From a checkpoint of a small transformer trained on Wikipedia: vocabulary 8192.
MLP neurons of a small language model. Each row is named by its layer, matrix (gate and up: input weights; down: output weights) and neuron, and shows model dimensions 80-271. Each number is 500 + 50 x the weight over its row's rms, rounded and kept within 0 to 999. Numbers have three digits each. A neuron's up and down rows have the sign that makes its largest values positive.
After each neuron's rows, "fires on" lists the tokens most often at its 100 highest values on Wikipedia text that the model never trained on; "raises" lists the tokens whose logits its output raises most directly, leaving later layers aside. A number after a token or word is its count.

L6.gate217:527505514480445545420459473421506514498509516540479507377580543428558546513467545485500534508486562462390421562431465423537481547554498465580479464553455496545541456459440507641457420524472424378455460457475453525466498543570540436551533604591559434441452505487513423481499427479519447597517489506540538433393475480462548517565594513541512570515510569476355560447405435551488486456399469457490510493509477456474531521469515481548526434518543477463523532470420485554411543459441509536519465443525543453518465635473566448567525544426494377498512456447500494541552479471504445534
L6.up217:479518509512537540427520501499460627495513415512388539340486460523508639522360486550407544425500555518528507521481531534513531469526430542507445467444513496470532440512508403485569486519549438511449573497491469541455489486440571476538551478525484509488504550605466404469430494603547430560518478574574630479481516429475456443493571558500455475495512561445535544526462549494487587458441474557517482579478483514481527522427469580555550458494486495487520501556536513384543419618510539479485421463533515488469518471577472435517597423473458361492537518499437497468462428485489443478
L6.down217:525505576357555491493515499527492489466499514540396535358510480384490576569493534472475414411542591438504496400549452470466552521613562486529540468498488531430520437467558460472433429497540555531474487552475506594450441510515502498488534435566489468472474455476501482477554544509488522568535523570524557460513528597409463426483515594478567538574579533413489518425505502543515529504506537449478493598498487479539502540490482513487499541461503499503501538430488444478524365485552471560539406563469486503473509590443495446431400530482493489497493523527499464510552475486448575446
fires on: " |" 99
raises: " No", "\n", " Yes", " +", " none"

L6.gate205:604438503494441390550475488404565447542472498514524551495456455419520467548554535528512581562412626503497573484499524536534512451521576542551512460452506509555436392490479503591454507445536500492519552480510492544514489516551445480509586472412530561504452534510502452518543483607505517508473382462590498623482462545561422435511430480497502514412489534538489496439464374500562417592493466445460493469544466452425525515486505470453468484522438560531440462535512466546406572464576477570527468400420543517535406539503479514496575512523528473436597538433519513470489499481465511453
L6.up205:575455478468473495524500483470585510519550474486548539580555583457525541534514497489425588442561539487554486518515526457533476486432477491544496487541544518476554531462444516556463466430447429431553533527384394555499460510523476481574493468417507531533453434447581491476454597488628459522454514513422540499493499469406471442516490474479504495425485434481535500558516534401377338440471503556469425475461440425476424483418508536496544476574485494461518502545562500626466484409483429451506469591532460474551620518508418462511532509568506501456535501516474474501477546527537558495
L6.down205:472535505361500489475470547459348492518579399551537543470583533483518495451490460492516519496462458562478475475558547470512456421488515544556546491512574482421497569483509459488572457521563469460456424487542552602455465449542568468488488474523616502558541477521423466445513374515480488606483489541481512559477551527478441533561494536505412471536457477589510460474440521516516537449564450564503506512538476509540464497576575490486501430543546417486493520519517525490496441563518542491508522541460497544518398505466484448418489477467439494483469569511505548533431415532538485502
fires on: "." 80, ")." 6
raises: " He", " The", " It", " After", " His"

L6.gate1846:476482493553514441517443537490519495483528529537467486491496456520548489534519623403516356571529531505427506573532449516508471457555549447545493468562488471433513487432479463483572529460392435559569470446496540544528439489607484478512447474584491501488531489566522432368540524457502517463560533522498437493507547381441480464502446499500516470529482597562491523688447496453408469426483422516438402519422426468437416487475443444462424593471513549486569527479536449403437486544529512541496572543466477493391524485527461535480565460513535510577540501441561472479492492515560514499
L6.up1846:465556451431467554498542390477516499516441445424589546453568562554507529475514503452540595565443577545520471520524446530528561472451405493561363510538422600562406503519534445497473525478528520548437480516498522482445558505370487591485540479456454525372463486481506430426469502537509470550512446533512410511498418539586536452472346599571599526460417526488476500563523474518490477421519435554497566558565554554357494511474461505506538575501427504474523487557598464503498530445537456457618532496502495501433578530441519482456435514425606540490489449508587440527463555445401501479
L6.down1846:450566510578570412491476498539514488509526607571397486483410612475544454513552572427446471589509449562477519447598482544466427451532529512534496539509559521513515418486505503511557454615533482510526453512488429473506477474616546479535455387629557424548537469583471427524543504477487508513529520534442488489519561432457512491578499532437514440495575468483538426512411552494461491442474489522374430487494460502546533457518508529431522528519553483499523571548469574461488413562569574564448439562432522506464377525465513497477555389547550554501504542512556440359441508573579547507
fires on: " that" 32, " However" 13, "ly" 8, " addition" 5, " example" 4
raises: " they", " it", " if", " when", " there"

L6.gate965:532436496533479568529558440410436590443509423508583405491473443511502487500431475513537496503482468536586437477498546454483577426514550581523500524495464521483504515559520559558504586511591456451381541523501471451476558577490497517484591483491484525470514601536475517531573501540569457468562466487458411422481472509492396424508468512481570523573421487485499508563573447577520419487551519589455507528457518463429474528530443465504588459469442550510507561523512461456464523486507553509507544444532463583458419444522444474602490556550549588502616579541406460523529454493494389436
L6.up965:492462487513482543406462471487445427524411580437463451522499536525520580620529491484517418374488502512419592440473498467470491411505483528494431533433441567433560574510544593478403562388490468493520499569511443460526498596400535545460499512519503599451529541503478490489510562535449597485460406491481509496448432541545522485499503485459517488525455593543516388446552465491472463435532525499502562500495453563504532454426575537440474506519463539467466587495483375484492540467430556515498496470443560499450513537445439564463451500447597553478462491597491432597419568452511494527
L6.down965:577538429482559500636506601484470445592540439553473452489526416483579550564461508396533543464505409421528545492457510509509438449513420416537419465509454499563455477489507522472459502449486417458544478532520572509516462519506615551531445531506501523481578622457526405532468458532515547442506527535534386514568463483494479488630471524539549502473538452442490563505512561555518389535512500507478569478562470535556450517575587461494561369496575490450520532542491588453450553532517501546539504519442481528462517533554450512525558530460507510489548490534433546501573501445485418492
fires on: "s" 48, " and" 16
raises: " include", " are", " were", " have", " themselves"

L3.gate1659:506505493477584548519457491529406445528557575552474464594578570572506542521582600441502323503425544495550484359441564506537524536491500483504542594486528509502498516605595550470565540451534463513529445541471439471570529487538494460569470595395529478522456472444512484539507553529562466480393529539529479549493500466537467476463506494494408474505593475514561530488452562500551463568504412407421515497475514413461572500551487532486482521496461463477470543514467505522499555577475426512570481465559565542467517510419571504604379492527497488503501545444545464516513572563535480439
L3.up1659:491444470521597546537423505520468465500543527503513514532556624466529528587570522375508347440472481554553487394496508492526499544558560516543605478479481520449526471487603605467509569530568499544518456494457402512565514496563522524529467513464564517517512457566483514574490492543520533448432574513470539517463458463493448483461474522466422442514489481523504441429519538428429448552449458425420545462488544393532558532469483445444417594530433428515471549493500495499582473589499428450527490523587569498560552515491584510543469491479456460466527548466536461427534608489414454455
L3.down1659:520505528591426481586473521522558479524487471492543389539455452507449521522454503514582523454551551547507495441418494565502486470508479536446417488472463508509531573499560615532519497520469537515472511486490521378459530508544517424482496436550424483477332533542587590564374436492399567521435386544500454509501536522556456520619540426494464428489587400518523490543409462506538566441519422505479511464471513504504450504407504451489485542527456584493479541500525461454536509562508420470498568529573561606463467492606559500532463513529516435556442481490434600542468495514478549578
fires on: "\n" 99
raises: "|", "”", "\",", "\"", "]"

L6.gate332:546478401503502545518534492469529391634484479445477550407558507486528534457494490553481473480530511515576409532529557460542502510463488425444510526449455533478507491489552393441542486550425452481460564478485657463420490515471503535604516534455420519539572576574455546539481608485522408500468426378568418437411576458473524529571499502537531492489558516434493595487473468496542559480562500490473525516486501528518590513500418484477467462526572525410451527480450533556507531529573501495564501503487539545533436478574522546552551510637607528466523447473505462508453443428529556511
L6.up332:495516432430473544362511449481445464498478548522494507464583514575508514516520518596535534536553638518491444522514499481535511523528365395438539441428453386510497513464506452472519521404475486573517505560509454492474478526455494526536528447448580515527550421475468500462491462513522608434572452533482546375466437553460537537479462567581658560478397453465518545498555439513451666520558467463490400500505486457467565413484436583542509540525425455460545495536462507455477560569562536517597493472478561449590391546495484465496508506615460481484453524511562483516564497386557510495
L6.down332:468417498540477464541497510499603557569521505460514438565619473427501476516494504564418505446612458511481511547477501485544480502534493512509434402439558385493509511549443515509524389486529602567424454552410511534395523456496486494599500439466503429557558548524444460560558470515473522550507514564447512411539452414471442518460545477586492470520458542516446448539563526546470466538487621456596511551397495550619475525469512510412570474479541535469503440555447555525478580552615550605479540523553552562510468448511515538470535444479418457500472570438454497505498532504467588492
fires on: "," 23, " in" 18, " United" 10, " the" 9, " of" 4
raises: " United", "ten", " nation", " UK", " USA"

L3.gate1904:516584476526532525480484478549521516507506554430491471502500566543548505466422491476510411478482616395534429612417432459522592523469481604452471505567504466498475424451512548530500495508479403487450533492500512474424451445516556472517513512457496527522479594454400487491494531528503504557560511446508492419380513550541498510536497562509534553469538503428513499530498481497525479472520471534470472521515548537494553470462475515512570487395450540580504518594463517498539471505478520400519414540529463438571534453496438471507394616505631553613467487636544463481529492543464514443
L3.up1904:495524388525587405494465498446574479521487547453551415469362499511508532511505459479435506479541492523549487447462484515407601570436513516439403586502494436507541604510527491504496553425395441563487459486561445465468428486489598496569501533476486493485476394462515525521490570526500551504501560502454526462370515558515408517525468517447461578552512571417412480515387481516572560490571444531539466474520542541530451469493536514499521397421486510536475533483501529554590503583456501547546480560450551481561508487462479494556423544430511458536491538611508458485480416572484468461
L3.down1904:525527491353536474443466567559479535558438571495563493486523481502521561507515482544501516482455531555519542519566402544508488509549506541364512566498546439604475479510473475526530558506455512560515513518479488553491465570445474547472562541517508549587567500453534459482523543569485513463538493463483457466443490558532451431589447580465495551529494441525468434586474445528545477527558353492496476595550576549432549497498524535440518502431463540489523461471543479531533545535432489570550503461533465566529445475461485455424515493494552512551479513500463513481469473491553505478
fires on: " \"" 66, "\n" 15, ":" 5, " “" 4
raises: "ek", "This", "[", "most", "ologist"

L3.gate1889:476466413582514490507476484482491520518490563507598481540495529532404460465548514452560482493483524561562396455521562440501490457576429565470525449503468447410605456465372477344473433472519478494499457470489456592517537445551449479551479436539464541657447508529482469545618564442501539514506514521470530532478545541495511410564406562449485378549454499491464442552490423561452499507436490574470454538419453481488538483465536514472537496449520388449414422579417584552458619524520466500460527499502432471472407586476495497572556513449464468587564533566537460421573471538489421534
L3.up1889:566484577509547521541591553436445565509491526508594529440479490452502523463572522496469590508495487466499525459503433449429548489374532494508465460477546556558499516478499538449535528502454453484475519578511533519642530487510524541527539511534442491542509472474555494531469549455553570505570604497528499492596442433478569491611447483528551501405465496561580470540508442533489612469532548534559443440498534524439607541383539462499520511505519557473428409462467543432449569554549454442476488615456445481464536484495443540424484445418574562479451507504524411495462489408461523533
L3.down1889:518520495487498496514446476605445543610467555438450541498512476537418533571493453534463494430580489486463481424422532586560410519514465576534466566492491508560558561400486495515512441588422505544551425554426465491575532520513480502431445397488582537465489502544523399473561500505527473478480423513604523586489431426504493476392475524418505449441395527495484461488568515472515518426416455565538435561586417481653460492472585507475473495449478456434563531498441554498460487565541406505545478487483524530487443531468443609513510495474652487537506476624519438446383455460490489486
fires on: "," 64, " where" 12, " which" 10
raises: " he", " they", " there", " it", " she"

L6.gate199:487494466544466427516495519444477502545470407474538521486475510422501538488520531533625566494474576524479543461500570528592494503460529428592500450496520460549563461578502493534536486446478517471459538473613461512507457454478526460490582436396560465514518505456527432517467466516642548512455382486542523522522490520468409432501498532499530457495425519556453448508379491488429503579576466482478443490591468447471468508514496525497535456555530476563424563518496530475424561476554442495568537429531558470483442484480513538562534477588444394488473497534466588520525417523500415592
L6.up199:574442462495539439519516471519630565478491534519524483471503523549476491525555480500459480519424473461602493461676530399531403482423468555602573447493515555487435507555577541481493460521404446516448507473437459508559486504570414607533478475591477544519506495531490492511456531530475446527504485541449539441478511460482539449529544517510587616507484500531515545491523560456503549442577520563529519527490518432458514586535522548634529483419423414533558514545568579475535494513489525508560505523513437537491573507535483549554421497511504527548494536480493529537512548525582473464
L6.down199:552532423393555450445421478548353590571526436559516480430462514460538535525572465534546510422511534493436478467523499464558491445506590506487593461508581521521515590457515587491550466461513576439497421475564442584408456501524531535436522522428498478556447501499524458491447463547515478494513446417516514550496576512471435497479527534494471514482519473549505415524347522498505464540608438448467471410602462499471521501504477469485522387536561526520461475478572456527549533542525449471527516535508571492506451498468501518522524447507491514476477566479464566461526507508417430482
fires on: "\n" 99
raises: " Follow", " This", " In", "\n", "In"

L6.gate284:563580516521570474451473501535634558480462528491539499464597505465559558434478495440523516483536467527568547520544431477458446519556545559451471535517455481469582470532542556644583577460442529481524553469511490375387515524473510549520509477453526501521493469515460433572530475581539446491518473579482532448501507456518446468509448488484452502434436531552475465514403486537547523458640458465439496460394557485555484494426487595448617505516377519460510551525511494545535487555423501496619539496514519389521435459538458512462509507459456542464578490422455570475489411418536532428
L6.up284:506494418429507490380534484462542629595517467485509420473520570477469546540493476454469570477448556498462562487505507465410501427446537556517508553449552515474521420557451582539531492484406555457562506468539518488534480484572514566487555531425496474513454482492413475487432549540507579523479474411537515496469428533495451468527539462463475554552473502514443545497489462549461425539470512531516561515486535527539410508522482576498469439503457576464524575510499554407457479546535475539559389516557482486508548488490503445466349483400524509466484500367544558418517484577460537499
L6.down284:471488369383594464590511445527450596473454468523444438481527544520479476414534508529482549515582525511443499513524424474510570529468519509468499542467522418513513465492529606654564554579457558478592524421426585482369445528499514483475448499490471517508477372461467491512539428607596485526487489573466501558449611415480424532494543574400509473534451516452551444486468446494468531499633497545573408516449494499464444512446608484423496493432489551561459482509543532537495522514487473447523475474519541465522432479556533566543643458551441465485485519511512630589501460534453479468
fires on: "\n" 66, " =" 15, "," 7, ":" 5, " \"" 4
raises: "\"", "\")", "\".", ".\"", "”"

L6.gate871:490461532563400573432524507437478511584462416465554473460423431548540496566504460425478507524568447479513569568421532594563528458500515491651430552509538586494554441544418571455450581483623487548409590493445446495531490574359531460513533543464478533449527554476480508421500430573543474526485426490475519526499421502436447400575473484460504529592468545547496470461439458501514472462601478571508486469399517528519497525517536509461494515565445488444497601496464525538581595459458526531552503448505469555467490599499465526466493619442526504446403545542477471579498467526494475533
L6.up871:497460539481513455493487469401479417536442445465493527407425451504533514532567423446471510548421430528495586426468542520581444486494444555557351450483456571458480480569461508537482521544478462517430535456495446460449532556389551490567470435513486523408451525528400420535498540498447540511416366457437434442588417489526432572550465450487573466509501534475423471533447524581432469533465485553546491486497409498490576545551558431524520530462440464510454646509553532488449498453457498469587570504469491553515460574504438485570517486475504489469513405499420453581562467539483507467
L6.down871:499508500425468454567439511437423406463601485503416449469466507541600494573444570372488523454524383413521521490444401429497513501438526509554382451461453455525515477474585569485472575452575480521524520537472462466534526512498574530486485513536540518433520525517498508488508464595528521470441517559522416450493498480514450522432464585626567465539460547449485515521493588412501482455434516501451542463490486505504452508475537463459506483479561498487478534526561628405487483511501498547531564484470579568423504525460430441541565503464450568477517514515437608566524552424471502479
fires on: "s" 49, " they" 11, " They" 6, " who" 6
raises: " were", " are", " have", " include", " remain"

L6.gate980:448401506454455548484521534489587483496464467433550530486495533432445542572425501473559549590407516574583555460574462488524442470524514524524443527486542582491530491494519537490535555530436453527493514432589419528600477548466477520536472602483454527465444553507562469462529483445519509418476432466452547429482506634507438542617511456466582464452429403509489538511478535484469481421534493467455400549506590505394579483425540485453502476612532544571582472544451536490518495506598493562512433488580428531482435500488464508552481499510597519583506506466586505412581549547426400463
L6.up980:486443498440537443527457410510530597470473564485610459389410564549409440585497542441538562410492560474653511558485545574577430493478535459520454509502637476494491487460503451493534513463510511542475506506488489456539429470478493549531612571470514474423516535558555566396428475564533498526502431433541508368543503524497478494591553514557535538437411461621532451566443542584481506520518430537453414454562490567412430516523524521514504563527468487613434513510567399492514526477508519542520448549473438496466461468466457510426575511533553534414480586506460375470510532544488418435
L6.down980:477500563383499450500427547537475557541559535562515478484487532517531487497484509488457509601543472531538471526534558492448468558554584485604531460519636450548550422416388526510489487430505498532477524519542449527442469432549491499476587518483479541546542531531489555426500489471494502445544497476530551470563465515540500514541495536479601508479457377601477500480423417522515490469586474449476392375558507422531489519586589393585469481560558426534517457408507484499507540569523495563588476479518441478516492426433507494487572462540443485486508532467425487508551494531482630544
fires on: "-" 31, ":" 13, "\n" 8, ")" 5, " –" 5, "." 4
raises: " According", " There", " Although", " When", " Follow"

L6.gate149:471510527457392480483454525464533515413578489431489521585478561548484503493490439526548524442505468467523593506548533531407398465486582545423478481446511377472449521468547494540416543502497558457433449536519526451428509479513457464440571508477496406475479578497513481510503473462417451458499536491559550428463527496462459537571492508508518490436531492515481499542517455454502565412519571460480584444541457562544510423554379597490481498387552446462542430468542506505483528556446512528561438460474500468465418514483486459536540442538514457485494465489442571454539498468465504481
L6.up149:460474569490470590497525449502456534520469465428459518474621539562474424509505471523587504412627472503498538447489513541540508563501465466339576645399496547464497506490501470555468437414558505528430386476442482374479569494453545541568496527437542386441465497514403552534495550475420538468488539452529512491443563502498463524511508465538486459535506509527508498519440455496590499396560479539500382449415491596559544503554557580441606559549513456500483476482555486597463442522443403555430486428475486471416522451570565482493494523580508473538432502515546463445589501552439436478
L6.down149:559563583463466517425528580626515480439547558467436507460541457528453492514537425527489516480547543496484560515546495646501436496591465508468467557583481537445543537496487486456488495480451505566418480443515507456510538505508576468565471399506572499472508407486460444543473590447543449531549467415544419415523513424557480471562534564513530542470494457474389431608395427495502478463454520548514426571456490582461434491456502518513473453471535567626517379502497419454552522444522454479403567453535568498509534563486503506518478444476461520428497594524502497474574519684479500545
fires on: " Ha" 37, " he" 14, " Lu" 11, "li" 9, " Hu" 5
raises: "gue", "ible", "nce", "ute", "ase"